Part of a small language model's weights.
Size: 18 layers, MLP 2048 tanh GELU, vocabulary 8192, 23.7M parameters.
Architecture: LayerNorm before each block, biases.
MLP neurons of a small language model. Each row is named by its layer, matrix (up: input weights) and neuron, and shows model dimensions 0-255. Each number is 500 + 50 x the weight over its row's rms, rounded and kept within 0 to 999. Numbers have three digits each.
After each neuron's rows, "fires after" lists the tokens most often just before its 100 highest values on Wikipedia text that the model never trained on.

L6.up1912:494442498383413519519511517507530487536570475563522552587520553499560520464549505556526509499457520642569419472500472365536519472534541574599531544530498496528521563464502519528513378493431531417549530515510447521549581583465591543432417481495453455538567429477475554444557434489515406505490451543460452413535502553487455482472436544492494501451595467562455418476454562492360463535387471553415562529478505548515486454493431527530386514480555446477418456432448512550510540494517381489446374578589543497483598502435565529518456486539473444523513495547509529494455513458580450470460564517505528543444500544462436494544476554557488545421477477450543603448512479526520516485520629515453555506490471450507518552543535580451538448519527458498482449497522430458460505544540477
fires after: " of", " for", " and", " to", " with", " from"

L6.up496:484445479533555607470379474501478547484524557532542566586517463484558588484491471493501459485479584474476557540484351541516488573544459494563532356477496394488502355475524532442442518505413502548531487507469656372530510549558488556541504489545481514546474479538536565517502510485554613557604532401501466572466563455410512534559491451452480473485484448580541528549510499472535498564431438543461498445530542547477447436553514501443577456459524472495514415523390376568508473524427451496526448489455474499447545574422489500486520460529454587522500468546542402472495583494450547486561498435513533488468566489460484466561434464564512497515494494554459521457517506528494435404499464474526516620428461594461469532518467538477503536459425481477518607488554490548456478491503530
fires after: " that", " said", " stated", " decided", " described", " he"

L8.up588:519591602563436458552459474474415432484529427518535427485487524579517441499517470483541478561445465514381525540505544515465443537482503530428430481484534622578473579617504482525412484482521486502462454575497465509460485610463443519503469464520424444550554537465514543494402488507466525498420466493487449578485476526544485540505472462400557442511448501503542456555528540570489477491503439434435527531503462464453516425521504541518488459548416571527544466525512558496535588500491412499572579429504517509505447452490519532482524440476475573479540525519457521534475501578420476530531489438397567515517542559539478365587476439609506567528477572579453587477453557498543424477515519544553489502593465542562411554446493543432437477407462541485427532613512575372572531480521415
fires after: "\n", " compet", "|", " Cont", " draw"

L6.up1714:475391522481567507524491600607525514501548513539522522518637461538494451598483518483511514501494476509540500450549420412521522551417604440475488522517405452446533590583455498502470534469529457470458577527491504434446493543522504646449547538433554403541542516434437429558469522461447542481497431490477535555476576458433475429522509484522481495518442503464461503587435553446556482561538475484487489496550587562592558407531493443602548511534480522518449540404489522444476426487431449511509510583528623452500532510555484532462506442447499482501466467476489425514509422544492453501474488413417542502546370517402496489535519613399490491442533484468578430494530524530581460520526466478516492406423534444544567608472542512544429441515537453581521495458476494529472458506528577
fires after: " his", "'s", " their", "’", " its", " her"

L8.up899:532577537390472531577466463461522525558433452542442527445437560504501473518505456497500522490527496517500437511401479508447467521449542461515425508531446452580447486480517527504474522542488482398483515436570504440534604447438531475610544486429521504514503544537432509562494540564511479520443504509392521467503517538493457506501527494493460580480527499419529442450522543514644555509486506508501489437491574539565481423606504540431512542462461459537492492570492563518411515552511508567509564436475526525446454431428506497442558563377482495658431505523525499455479582513490513588540570475396540465396498542540563440474612488545430500490565557481590537349555567472447578601487487516462492449444514491490467437496505528408584493525534549455551515594478420395511478495461545
fires after: " s", " al", " p", " d", " v", " des"

L8.up639:591452497534414555549490457498460456571432512540494487513556463607545417470514512506503522542418429499526432472470511449446480503462522515547464517504569484482533451476418498509420493473540507505514463569555542565460451504621595515559419585499535456468506463491504427507508467516499512463497524522462435535504523556471490520500494586593486547536426413537546416353502513518534463537612547513489436466524467422507530500477514449540528529587536471500454485494395381444529554536502535472496519554477552378497550500460516521488513561463497555502516531451516621472509479492487502521455495461556428445434453378518599463481456549533502385589550565490490565472623499531489418503442507593389531559515599438548565632508492542480554529435477475428456556504483472416481463420432505
fires after: "\n", " O", " L", " D", " J", " E"

L6.up910:556411544504442528384523530441483487503471462521390543504543528500546412493539472447468632496551522480559505534518476472472464473488467524520413500569520454415502486553476471424517489489642495409551493430511527533511475519520478483578471530389464414419567444453570417544460513601550493462486568563460506545464519496468549510600458519416489523474459485524540560558534526500445496516470617467599463505545492541500582460515505514524516425438449529529505567496486490469469441546472402605429528547447461533546514549511520477488566423513449449569455467484389496441503569475537452666433495506468493551556564414468533500531540498485617537516527527462480499492539515504487398592385503509456451507430501586513427454502530500470551514476547447538449528594558407448566499508529465
fires after: ".", "m", " R", " J", " L", " d"

L8.up1209:521544502477438520493505452533405432587515529474524478549523550497502484488510458530503481517543499496493572491437434414542520454511488518495441567535455551554527438471495505451537463562464455599476519504525628577577529504584431451472410516515503568473520480420446492519440502438559433538486622556417484563571434539463519542541498609408499478462403442521539482411489434509525528549445465499474565500527477434484571643405566509538448481525453453521528478603474464483453556489484484520454505490512508614510527550447565501606505490513434480513468464516439465475456421564421506503468492485534488560522386448405483495537500537547537445482469450604516459515504553532492471486461547467617473423425475519417549546349405433515504488600523560497559456538542612465486503563528488
fires after: " P", "P", " p", " Bishop", "field"

L6.up1409:546494524496501501392429404499507561525530449500482543501561487472509479574501574500540461429449507542473494566493483386508458476593407510592338541425529534507472523440495525634499509496501473540493487514507437440466527477490500603469501527511519517454463508552348473457501478464512505548485495457455539523536472483385437490545490482547504451495457492535504475478597583507524481517599544495477474516512551559519483429525488479535505419566579549472501437535511466611530471419472490523422491598585537427528497460540493472499508474466480448430474535419450489449532441542482566450568480411493549493496419511550502506515475641499559521442406645573520598459482508465427489537604554521497453481493508580429470527510479507510588525428469508564477523450576462432413595583532570
fires after: " to", " there", " he", " would", " they"

L6.up787:510584473532461526471500525552469470564491485600503522569530489526411525513591531535519515511587497550589554483526553416534536489434497531525385514470458563455476576446537546401409601492468486520465565469541506451424542438487463462475558511473571504434565514497454415475402455427474531561448544499489592507546526518574514465452557438497589470495497503482337507530409457515418531482500601512542469465546502529489499476488439465482536535547555493600450455580459464508506505557476448539607563559512526470485415505410425435506613477443453472503435480479497522492485479501500611546511504516542488491497548436394430535413520552494393533551502540553429519493476532458542571504532520453525477452522374397606584485436447501514512479438507476469544488635470503443509516507525504
fires after: " his", " –", " her", " January"